Weights of a small transformer language model.
Training: a variant of Adam for these matrices, 297M tokens, 4217 steps.
MLP neurons of a small language model. Each row is named by its layer, matrix (gate and up: input weights) and neuron, and shows model dimensions 128-255. Each number is 128 + 24 x the weight over its row's rms, rounded and kept within 0 to 255. Numbers have three digits each. A neuron's up and down rows have the sign that makes its largest values positive.
A block is one neuron, or neurons of one layer that tend to fire together. After each block is what it responds to, as a language model described it from the Wikipedia text at the highest values.

L4.gate73:108158157113117163120114099122171108097096128144118150123143121087135179099167099157157082108119118075145168107137157133151119148138138135119105142048113121117109142089125124127163098167112130130095108093150156159140126118122112087120122112137134108180146152140166113078090133103095115100145138102124123109098124105164113171164066132144116138143102117136130094154115114110142156144122
L4.up73:121125084091123118126132131160124126156083115140082122153124109114135156134105111125151145180159139129172136149134134107102137173180094174118088119090116132107127126122143160145129095164073126126111136142149126105127138107122154121113158151177146146103165160128100130111084124121102143141131139142118166165134125146129103161098134075100116119130120107107131105115150113086130147187117
L4.gate199:139172139161128149112088140113126117110111139113115086110150115121130142072081144125074196138135102110108128105136139121140122165129146147131098117136114110110108105151123146127088157143116129154131143165124148146133120104085102110132146121086137110140168120171093130133118147134146126103087136110135158160167099109127092130128129131113153111114095111124141098173108105161092066128124
L4.up199:134117125142147115098131126083151107123137101115094083128121123111107163095086177151154083124147095108116105130116184147159126183111130133116123125105141151145112110091106140174080131096115154135111099128114128122104131108114112133173162129140098109115131141164094139148136089120141112142135093097126140149096129145090108129148136114145151106100132140147114135128127114075125157150113
L4.gate213:101114142102121127109121124151136109096104133145146172133177098100114178145146134145157104141109094122172094108128134126142131163132113117147104079083129136127102077170115093149163088147174125118104129155150114155100144111142174108146124118107139140148177103133101089119117083122106132088067137161097117152085118126126085112126105144132102134134128123118153128147112157134148137113168
L4.up213:116128160127130104093114155146157137121089132127111156136143146130114145122161124154159159150164117137158166108181144115127150147163124112129112084101094132105087087142089133147097090143149165095082151116140105105125093138128146143121073153152114130157161105106091092129136080130129102087117101186170125138102151093073093121141107142169148122083122090123120124124122129173066106116145
L4.gate310:099147103114132130107140082128130135112108151097124138095116124093080148093190183134119106147140135098161158145167123130106127142106138092113118117144136129125129091115147125124137166166086130132135128106143142122103128118146151105145120115140120125154155071127134136182094070117143136110131136137141126111154143134111093096085103131146129154114162121125107126155112139126112102141118
L4.up310:088157126166124112125122112187136134139093073150128146133132125108126131126103144095109074164169120154165143165122125135117158113187148118134170149117135107079132111123119156155110100140131088157133147170167111165110132126141190141111120108125115153125130170118135135151150102154135172104158157094132120101127134089111113129124124120126092143120150127068147127167152140116087143146150
Description: Article an and existential there. Mostly the article an and existential there/There at sentence or clause starts, as in "is an example" and "There are"; also first pieces of split words like v(OX2), der(ailment), Atl(as).

L4.gate29:079155102146107156115143177140119094104170134122143106119130141140163066167130104130132152094124140139153110160134123171126136128165098123146156096138170122123116116115150122135130117105139083115149142154160095153156117063114130115096134094108130110120118122148079151115131139147126128142134113087135154130149064068121108142150155111108111166128138174153112122097140097146128096137151
L4.up29:138112129147201125123096090114108108113114121133131150138116197096160100109073104113099141166150141114129115103085110105115148141148150129151091122152124125143138132167112112124132129107114130149121122117108146085131168120115143080089121114154100185153144153167141179163153142116097137122101137129135128156161174166127157109067144079111119081134152161118099090136147154117161124090121
L4.gate94:142149149107137152145131136131059094132155093153110160119121154182095108133144097107150127168118119095153102162153106116143146179137126110089114179110139090112125114145146095120122182129117108115129142134124088112155168125109120151147084081161138161116151127103125132134148088087157147146145149117118186166155122163159128125085130129142131119119131121163097126153110127158125177158176
L4.up94:135167132094139169097190106124091112104126079114111186154126104114114150123161160119145192159143096088153120156163123152159159143123122140148114131134138118109119119127103124181164107118117145140114151132122145112114149149118154133158114118143147125140156119136132107100119121147133110097159159137137150174175135109124121126137141115147114103168127086136128166117135092111169155156148
L4.gate96:165138134114136148121093144116128088107184085111151141113110167139111124135091128140144146176119117074137096108090128106111144156139180132150052144146139170133151128109150106119111120143127131144105109118157094104157126101106111137131150151121154157090127111149110120118154117100122083106158139092130171145103111111151120113121129133142144118109097154109103071103143145182140080150126
L4.up96:122162144083137097156153104132163138078143121162090134179100113124157108094123095111135096165163095092120107121110137165126155124141110145147126168147108120147181112089122123157119138150100128098156149123136132134114131112152160154129163115104114170150107152140130131064099159119094094111120135172149129136155139132131123122122138133087108122146134164105107112138140123112166103150146
L4.gate150:130154121142138132067125110137147117102132115116141156134121160081136073125110112103170127124110111140109107130098132140120149078153124193139132144165148121169126153136141131188125165083131114141136121155135111096129171104111132146106153057130099144147134133141096124120133178144140103171138172123155127151151091115113155116126155091122134169138143174123085131129191111130137108119152
L4.up150:125165164090166137111136126141136115102141144107096132116124152163124121136120127151162108140110168082155118163135149104130145157114114073142128110146104141132167123130089125116134083124162146107146117102128161174113142120128139126141134138182143134096141110149084083114129082139135127105157111114111109145142129148146162126123131149143099110151131072147150125108101123155076122157089
Description: Line-start list markers. The first token of a line in lists and tables: bullet dashes and row or track numbers after a newline or pipe, e.g. "- Kola Román", "| 5 |", "7. Again".

L10.gate136:159183138169134114136122152143124128124096157120126089120107151122144125117121127116151147086131098170162163147102130156131089081137099136143163118116160099150098145119123089135148140153148109118099127093113156088159118134126127104096156124103134116137148147112090169143151151137139099112097127102108197136113140105153159133140117134133114099170092138142134145115132122114136115111156
L10.up136:119156124127113116103156128126098107165136102113131131119152130080139182090129147112156118083163103144151114115132125121155174204123131134120097144180113083094114133160131159129086115090099157091135119138155162108131102104157127138091146147148147117134112141143076107171141169113084102141143136103109161111110102121110121087090155114142130173127105137111098098140149150119140143138129
L10.gate162:121136140118140106169167124126122138134123096114161103134103177088155134132122126149126124161125152147140106086146094179149122111142140078123077132145110099109097170151112092160168138122107142112140134151128106095168115136165095172125172101125122136161137164108090082133146098122140142128122114165124121097126145174174163098154123095130141128127101144137137085136106143114070137109149
L10.up162:138113156149143114155114103159174141158153101115144116105127176115054118125154122100129134118155124150096129109147124126144107138133090111120152145127124126132107115129116119146127115139121139139108117134107150111146128121072116146105101108152128080111121124136141119163157150184137127132148143077101104091121116143104135178133132165095126112145175128105147155107175172083146130128133
L10.gate171:136153146127149106117120158124075124162115097117154118095127118097118126154141106152140094126127168108143102166148138129126121139166142134102077166133116120124133159145089115094144105089146097092111153131060152127108175111185141125125129098090128173103194141148096117161131154144187123098119095144161169149135108141151084124181142113127111124131122130153135130159120148126148132123142
L10.up171:124125122111177118158136136114125131149103159139126154111165111065160135124158091184127098113148156109066096165145148157076093095139136133129128132118123101125151161165067139128129093120156135114110154125123168125100141159159159109111184105092141117148127155128101102180117107133158092123149127168130133102128122158130101115127148144092168127105122095098156136124141121114144101123149
L10.gate269:174108137109149148131167146116132101165118113094112117126131137104096129131093123104148113107141101124076140110106118144141135105164124140155106161156114107158153108122102090134126177117158129134148107151131100109130115141117096131156156107162138130149117143096107116134180087134127112113110147135092137139191121104118107136126110158111172131132104082145115106133125174133082152114155
L10.up269:122155126080123149100123174121070139109121101113101096103122142088143123096131107125135113172110123168146186165135127105117112080102113116084103121168119134089136117111129122131153097110099135108155135108127112141128116176160140118131118122154151134076146135107119127120116117102127146153117142138105116167126104131132110095115120116130114139110134092133177140108191095153149147153141
Description: Table and infobox field labels. First word of header cells or field names in Wikipedia tables and infobox lists, e.g. No. in track listings, Date, Party, Campus, Molar mass.

L8.gate107:134089114136110150070131154162130067130117155077149129084140170137129162096145133111114120165168141106141179099157158140137102163155093111126124124145103127117130101133143106116122117148139137151095116118081128125121161093140140120158106094154140106104118124193119102135120175124104112111121113150129129134118105164121084089132098142148118182097126108122130101163115115138154170144106
L8.up107:077147117112112131112139153123101140152132104098124167109110114088125153132117157129137167133146152111119157147169101060113120175097124125146130129170133148108157138119116129113116084118091117134148080126143112137126076125160091075114133151128139162123138138123083113120134124138132128157124171128117131164088123112154109144152118110116099161108136149147115153132173120137136136118115
Description: Split word and number pieces. Early pieces of words or numbers split into several tokens, such as 15 in $150, gg in digging, sc in scalar, plus pipes in table separator rows.

L8.gate304:100113144201137151116136120171118119142088127110161098127120140147175152123149086164198144122138130109122131090118105112139093110138137099138137133146117144120087189135130107116134126104108090124103150138089169093136141095152166121125120105117112116103168127131083144146131107116127161121119114176151157130128110134148106130099122139117114172134094114119173125121133119115118131162145
L8.up304:144089133200135112123125175129111118198118145108098112112144119110156110127130106185187131145149131132108122106138135117118090119128101112118125124140112142141108133108125123069088128097112097132105114112101162094123104143133164126111134116146134077131150132086094138104153087081125125142141101115127163138109126140139109101078126140137107124095134132105157111121142119117160144144114
Description: Table and list field tokens. Separators and short field values in Wikipedia tables, infoboxes and career lists, such as the N in coordinates, W for a win, and | or / between cells.

L8.gate253:135098129149112145137090130110119102122136120102075187097118138115131076142111133145154109129116107140129120168145115102142076102149102144087144153125149103158139127155077116102169155081106104145139112115120084107149141119105160135128115136120145121116119148158162181143151131100143119119119127109123148179158102130145127110093146095107141099085167152151120130138147131153109145096157
L8.up253:133131124096110133094164151116102127099175122102139119094139108120129135160127145151114109097147142117173122190097106149103126135141132143120121130090154097167157136122164125149086126136178113147125146131131109128107130133155159141096139092100130128129110146124155132090164142160071108119112126144149141161118101148125126120094129101111133107133136127133136058112165119139151122174147
Description: Row-initial list numbers. Row-opening index numbers in Wikipedia tables and numbered lists, such as track listings, rosters, and rankings (e.g. 4., 8, 15., 2020), plus occasional first-cell words like Source or Total votes.

L10.gate34:098119147112156132101104111092176105151108118130143123093174120071118097102121149139106081170129108160135115123140149148152125122123057155084097114130146113134107116116128109085084117089093120109144167123115132128119113181157113110095125151099125121116109098143136097173123130133130190128149123134143086145126100161115145056129130153142119097120111161085162134205138152100122143145146
L10.up34:130131175130096085153145170128128145136130169147145149137115143119147119168125143094102128124137087137159148111108112147116102139124143121100157143132134147125123135118101116119138171119145129151104111088146109183082109115140086093072116131106122137125109099159112098145094136168086143137118139072118081078133147117124160092151113142112096109135131092167132104127176169109103125154140
L10.gate123:134142133153073112138100165071115122156128159127108121095162162115159115124111149149134146103132143134134108142111093154127122138143090154138141084126105114117142156159130113104102120081116083144144136149137123086096136132138153140116112133125117117161145122093126129130126139111150121155126134169107174140097130132133120134132100150099105121130077164156137129124115151087166163129115
L10.up123:134107152176105128126128145127161090121131148088110107107124151163140105089077133098155118141117093131149112124139130119131143108129145119150175119084086165133115100144097114095134106115192146109146134149117087154109106120132194102112140109077151136160142107111115152128062132095151133102116167173138108108134168139138079121091120137142102160134107163138147109144159139104146137136097
L10.gate132:123142122126130141167096163146137118120100130099112089130155158089096146142150127132134086146121149152124184114151114132122131124110119074128120126143122140118081130138121114122159119187107152113132163099101161126114108145165134132131097101155171150152173153090101112116130141089139175137129150129102145123095130139142169097134130145071096142092151106124133115140161126108114138074145
L10.up132:122142105162106130111115106114156126155139118128129120173174082137118172106185134091160143101121146132099113114169133100076138166132157107145116115130121098111166109158159146129118161141157141123157096102144155121123075195165165076120127130124110172166137078137109095096091105104170110162129096108147133146118158161135108100150130098123113166118126121124163150103101123146156122121130
L10.gate139:181128128155135135165123177183143085116116103144070109124143133160156134110116138149118142148126122076133127132176104132128113093128105086137175092138120103141146130153123133104164118151125119075141153119140114106140095167132184114110161143106125124136160096129122151156100130138122116137118114160137110123176140135152124076108113146093124187117107158099146144102143151103142140113158
L10.up139:153161153193161135125108163115116077118174078087146140087113185137153094089100150164153148139129125152124121069126148106148112147114103174130132112071122113116155122091153120109120158097154141168122149099105117138142113156139148133139120128117096116133156120165127129132124149106181150129135140177101104097116130108129085133135155148104120155138138164144170113113152106119159132116098
Description: Slot before a number. Tokens right before a number fills in, such as month names in dates, "of" in "population of", colons in infobox fields (Total:, Density:), and table pipes.

L10.gate59:144101126138127115127158100123153107078113137092111159145148113130135118117099128060147080133129173153124123120077125120130111111118121153107118145093116153099100148130176099130171145104169124143123134141147120164098149126118124078095122138142166165139130123148161159111150130139155121136092110129167083134096127085145137131113118085089116112168122152149122142127110152138144162137113
L10.up59:132107099114177203123129122106135140124144153133123136121117171144081117095082082105118142153096147108111144132101132160120167174141126094163095148115119133153133140153109127120136145135145137127143099127177085106119107137124089112131141116126187123149125145121116093122126110149114108114147140123135087144155109124141134153124153134108060119140139107109099111147141126156124114096128
L10.gate119:057105099118148146126130146129118163092084113117124139136158110147105139126141103136153153150150117135121091151121143138141132146138154125141089151153174162134158151176148115117137127165152103158093144102162116096126106116130122089115136176107109125085138136098095178187149115158082108153118133108127145113176176161146169072152136112120126130144124136164145151151073119153138149111149
L10.up119:121141138137164138121146146175089148122146080117158054145111142119108119157126116138094158099147090153117092171111118095141139106099136129138112120134165148108137115149153127166118065121108157149143133100131146099119138069135144109109122132117125150140168141147128146117146170119126083147166161147185103124120163122115138151120129093098112123177138138107121142170149143143177130104106
L10.gate304:132139173119107107158106161158062112129133108124179148138089149151141146142115120105152127137128133125152138113141115092111128135141114162116125153104170103081106164142143151133132113131101098159143112150148112122137117111138143126143073131076132162150137157135112145132104165100140149134131127123117118123145131121111085134157102104113087128139114137135102105161154127173111123124133
L10.up304:124159155127157108159167106134112096142124126143121148118135123104112130137104143145114095153131138133122092160152149146120144141122115167100125151109142103112121160126143134128114082102081145147130136125151166149095134126083158111129074118119138088113078162098132117131160140101148130159172110121101139152158137180118105112176131128166131134142119119117141137153133121181109135126121
L10.gate319:132154149176124132108126135090123104098095134125118124146092143151133138161109087078126102115126130115181116161137113125100149155185130140156166147110133151135110144139108116120179121117110091098094161112150164135126128121077149126094138154135130098150142116124117128107121167132111088111094093158117132169161103133160144111114111130102123112106161134112077126076164125158119125116175
L10.up319:085107150151090102095143158103154072133108132142105133171078126126115109135149141141160085093114086127106105144111116123135146098128109137103160129065092154135163099102126105132113125095118133148129110130153106111143125118161114109159100108133116133126110120145173142114146125129140129130191105119127173122151124127126140149105107105139120139142150160112102098141098131113110155135162
Description: Row-start list numbers. Item or rank numbers at the start of table rows or numbered track lists, e.g. | 10 |, 6., 7.; also scattered mid-word pieces (Ad-mir-al).

L8.gate168:130142159154148139137150132125103145098111135098127089168128147129145124143115153097140101080125147107125132140146147120090088163106144109135115126091105134117194157115092136131084091090104121159147143175130150138111168130113112126129128097126131135136123103146132088133179169149193121142106139159146128095099136136108115119118100091102082148140135142102104122159137123114162125150114
L8.up168:152132095126126125083137136127130120105093139160158074134123161131156077153125102121151146148129121141112119096110109143150139150098124131167147097127125154106095124161157125134130177120118145146133096132084136140115137108129131093167073164143098115166092161153137150150117153125177116111128162127129134100127088122141132132132156136156103085143143161119132102167159107138117103158129
Description: Possessive 's after names. The s of possessive 's after proper names, as in Woody Allen's, Madonna's, NATO's; also colons after list titles or years.

L4.gate114:156112129113104085089093160113152136150132119125147144087161144138130102116080119106160124210100182104176106130099176146143102144158154109156098114134138148103171126110149142178151140123111132099143112142135100113130128140123147111128141127167142082153088158157123102118112136173132129102119121137142158158144108160135133136149121122118192117126111143146112101112080079109140091156116
L4.up114:164119166167131123136120156160153163125132119099101105131100123122118123133139105115134085146136134147111160124140128095081119115116069107142159183133141154082147127118109129102139161156168149124162144113146169115099114112129163122153113144134092113135110100103141102149125143125171120080117124132135112140097115136109069112097145166160159141097151143122124143108138167146132111099127
L4.gate153:114085138082138144097094156164103130143129125129138159117114122143124139138151089125105104135158128076166148116126130137119104124150115124145136130108133136109122136104124132126160164126105127098125093119139128182161128087145126153118138160134139118135109136130136134158137112119126154091154063086132112133095098123165121096189141105174136170124125114153105109144133129137169116158185
L4.up153:099133131094148143127092144173115170141113152108138102103114108152144118142129115147075103125150120105174159146122091117149112117169101100147148120116152099087119195145133148103147152140116153087107120144126120160124101160143142113113126176145124106142168168136137110150126133107149144114134096102099130142124151112161127130196131115110169136094085104156128139154086109129132096123127
L4.gate251:096117144078157140099129176169146158112113083156160160100101095144128128152153135104118136174173120097103155115119158137119142148159124134132137163116104151104146143148135111100127147148133130101105115159103120166120130085180157122139102130138164126165119152141147135182159153157123104049121072123107170111111110134156079094130155142132144146118148102134104106123154160109171106162128
L4.up251:062114119146119111151126134130178095134146133104134078104143122166128119122132132082127139108129125068142085128151148095121115074143110123140152118162150166139128122139175144105140148114163169134191105113105110183130137162139135163144113158116151126153158143155141130136147119078131161124150111135122123169149133138141099150170097121174156145102124122118152146154124116143114117134152
L4.gate252:114121127155124132168132106130076130107176132142162158088131074092139112144135111104105126149112124104144113148114132127128112136127132147121140138107169109128123144170095116091130140093052120162135096171122107144103130106152092100116080116140115148122132128130144146105125144126159145167142131155110124153152103116140071093187102124132098161148144132154124064149170109168146111132122
L4.up252:147117131111142161149147094171105138140143133204140092126102128132142142141142138120136141112121157123165128133154087124116097135109132135145119104163108108111091120127093115089119082170128117121165131114118095178104118172145125086079116129108123148105157104146142153148100122122167124149164136133137139141176155144116112190184127128137169136102116101153148143152136118099148126134119
Description: Modal verbs after subjects. Modal and infinitive verbs right after a clause's subject, usually before a base verb, as in damping can be, program would return, believed to be.

L10.gate20:099070121177136122152100166169167144142135156140089164166147112100110155150124122148109126154095130168138107141139136146106156104193103148109142119154109137114089140179136085127121141089140104143106144164152132130098132121079147104116122131128154142088121177122098139115117145151122117097122092088149127133144131111140130096116105143122139130105146157110091184146120148163096101100144
L10.up20:174106138159115101163106158163144111121159090130122139153093102123123140139117112108145147147140142139182091108124154123138132155179149130149137136111122076095104124146098124125159124138128112135146122133148144184144115116094111150109090138136107157140159122158115160141147134149112096111096157092138120152148131098134186104078095134136103097104107123152121165142120138132115115105121
L10.gate47:131158113132128116143186097150129109138117134100151136135117104102124097172147123134138131103190124136172143121142109124144142146130136157099098144104123082148157154107142109126117133141161133098169097159171135101138172131175114135095106113119108123162124095136145125133131093147115099130113142119138100139139132105145137135075132112134143128140098156128107131146140113117154165135120
L10.up47:128101166180124119168114120132125119106132159096164111121130115127098106134142104128133118105156115170122181130100180102102080132159166148086157131144095112128104103110169133177119130071131144092134152111181133118112132112168170151110092123110107146113102128125175111117124110159148156111170174136126136178116104108115108133116132101114138126137138153156131137184112143088129147090151
L10.gate67:126173137122127141156097119126142142103155118104130130093127088098130110119122117136086118129183122131139141130156126158155145152147116180115107100123082104117118147112120173128123072153140094118141143125112080100165171108139097152083085137098117123185115122162158137178106111163122096166139134180127096191140110150152133109152125096139156132099122109158103114134147112125094157120133
L10.up67:122137131151155110178116108134086144114093147114141140137106123133141111132114098092153109180131081167092152128167170162109161110079131073129132118114127091127135124104140124084094128133116088158120114143133107142188134114082110111104099124118155131152145145157115133134108104113081078140096171151148129126145090108121129140141101098162150121134132119140102140139129148120121113125166
L10.gate290:161148122165154140134129120150128095113117110052131157101132152109121139128109127108176109135146161133112133088160109086141099099133131146136163116125120107127101116107155111126118128131148103114137160169097147123132135099093183120092132147093181078178142115115096108141141146151155153139093140156108107125144122085154138112114109121085099137133093141119084163131105141159134151078113
L10.up290:106105160138088111143170178135113145082129125112150120135118130108142108137114132102126128088116101146141165168086121099143114179125105102115102120115117129116076167114134153148084110108114150140094165193116126158121156097122073143137135150121149141131130088101130143142115128135147130137116134100153108102105129041139141146171091108112096107150102154141124131103130117124153116148113
Description: Determiner or word-start pieces. Short article or possessive tokens opening a noun phrase (an, his, the, her, 's), often really the first piece of a longer word like an|al, a|orta, my|eloma.

L10.gate38:147151144100083112170126124130149122123157089100143145118141142173128118109099099118103114139115120131098141102120134120085168115107187143163154137142151121127172144174137141139097123122127153111156131143159123141098125094143108082122170121101124101136142149129114100138087144146147155117117120173076150137091125104165114096136121141111111166128147132160149108136088125157132124100143
L10.up38:105116131101114136160097138135132091126139051131112143079144086168131099112131128126148103117147126126129139136095114112144118118132156145140140086075106140101163126071160124131129134162104087177148109112122136108124127060123106091102141141096114168140090151160116126133160146165117106115141093132160176109129122125128122081147158120115137137104133125160121136115144129099092107121108
L10.gate79:109109140159155129129123168101145090117125108116124121106153145114154122101129109077131115128126123121078105156129116146133163150150137116113105118122098081093160106108165136123120128139143124136143127120142129088098143167179118092103159121144110145104117113156098118149160106137115080164141151148131122117176174141132110077093111194104114125130065113143175163115106125169132127125124
L10.up79:159119143108104117147094163144137127119118076159111178137103091120083128128137118132122175108123102114087154112079106113146093112145112113146122105130104097112153123116152089126147146118129168095137175149122121102152098154112087124143175160118182146112116120164089152136147135133137147091109097148121147110118136126137090110115117132114142129130147184126191102148143114092104165129146
L10.gate147:136073155123139084138077073159124135146152118119107136146139143113119127162111156153117107141118103146107105116119111151132205117145110135173121140130158122113153143104139089159092070136126102113119156158096151154166168092152143168120133144135098114140135123133112109126163121131106149080147119128101120114159166145158113110143149123107136112147102159146153116133124138154095163117120
L10.up147:129123141090135161114125122157154135136120142061104108091130122110142160106138111157118153154133158119146169124161151123108116132112106160124142090139098107118116110120127114089105138131091150132114083143061117134128098096141151152109084124169116111093106107130139153145163098135163133134124144135152149128090119122125091112111127130125083134107128105133095146166183068113119110133151
L10.gate318:141176133117154128130111109179119109079105092103122142151092140120131133090133095152132124102114160089090136117140127121091171148106163166133141104110092133120129134159138145155174120096092153120124098118150135114162091120181145119112150083127112129150094097114061091164076122142135195156148121128085102085108149142120104087160112119138165169143139124132129093148091166131129123102124
L10.up318:114093112104119135123131103076107107087099119111095139102155115138115145176134146089150150094125150058120150103124139105107166103139128159099157106092131140109156109176121128112154147094112111101115106086124128161097129099113146134139151141112107124124123142147096180116121118126121157151182119133104141118102086143150078119137151134121111156164150116169150145172131178127156149161128
Description: Clause-continuing comma. Commas, sometimes "and", right after a clause or phrase seems complete, before more is added, as in "a young, jovial lawyer" or "quickly, but".

L8.gate277:150161143136124095114142135111116082163108107110110136134175102116083101139174099159174119126144130099155098123174125157160096111138164142140094141101112117124139103123174107141102142084110102128129124121119125157143135118118126113152132123095086123149157110140163111153137074103131157151155125083133144130141122088158157124113084135154122171111092116153118133136137081106176164140130
L8.up277:170080117144107141145125126136142090149106107113120133164096159147186154099154100169128126089110137125086102075115101127163118129097120105083156108134131140131107138174119115097122143155099148097113114126103122082094130124156147118131141153164134143116163110123140122093120107129168101130137146155110139112151126140142103088111129144091123163172119132122120157168079113105124170134152
Description: Field-to-value separators. Separators such as colons, pipes and open brackets in infobox and table rows, just before a number or code (Postal code: 7570, Record high °C (°F) | 19.5).

L4.gate27:141092131138130100150098166149147130118119081119111136108095152110123175109107116140147071115133154121122157089109103110156172111147114128088174136147124130126141132135156121113132105119162101109092111129075129151137110187124162113133134131150122134146109136135125131153146118150116151136123117129080139117164128139144149101094131119099128116091141144109122114102120161102134130171158
L4.up27:082144124169122131116111081114131151132138126114105167115130167091121133171140139166162081107159119127131121109169116103151149159144122121114150131101115137098098131164096111139100118100102108124094107175101103140149154147115168154157118148123120146115121120107128126138116113113081147131152103118125124121125095113132134136128115133163105102092095109144121119155152141153105111110101
L4.gate98:124126120149149127123122097112142145084116098169169137137114141129101129135134105112163120102112103129115036107115138128137166112128131125138143110182181133167151152147135095136122142064098117187145099110110127110116115158106166160137176115140106117156149156116127125151105140129147122146117148155104117166115120145151149140171150165103118142122108161147105117114127179154148106092135
L4.up98:180134107155118134117130160139115123142106113165137130107128143182077122136167150135169138153105142149130102163124155132126138121147107106162112167146119130135129133130104144150146164071112129166129123124134094173155123148146103102149134135132112153162125132138097121107127101147121163103124155112146144119093099129135129125167131133092132122089152153081114173112097116159172136154129
L4.gate194:126122103137131098151118166181134158114127162123149107056129129158114131092123149123145177157125113083137111136136100137158100142143113130137131129140096127116154148107132065132145115151105107089111103143095113126130113115136150159150167120094112136163159150144090128121145071129125129103093093122106134156126122137138157118086092111099117106121106100171093140159150157159110117121190
L4.up194:143145107149143095145109144158120134110136149147124102111122107144102129095104152118121186118105100124151088135121149140106119121105119150113123140140108124128145102086137138138157113123096164112078113138128124120111055132150166147134139117116168121138151145081102110154141109125127105104125124137138124123122143139111176155119103104120165110139159108118076110136126157132140100147146
L4.gate265:124106129135116137109089136105174136152090143101121144116122164113150138135124134130145109145177118122136134138145119121108140120137151099114114122154117160104101123176126119118142083152121123124106131129125112109080119118164151128164129135160155142103103145095123136153144103131084115092141126094105145123134131187139122145093099176094149151099092105128122112089110151168105122125084
L4.up265:110131097117120107157146183123097114152137096128110082141128129163158091098076133147160120142124118112141147121114140128149088062141081133106135113133118151150154152105128134147152146134104097108155137123142129143125100151134133104143143161127136118123153094085099127134149128139173126152136132152115164102136122132148148144141108152148091110149100153153133171104130164108145158145151
Description: Infobox and table separators. Separator tokens inside Wikipedia infobox fields and tables, such as the slash in "Team / Apps / (Gls)", the colon after "Platforms" or "Genus", and column pipes; weaker on scattered prose words.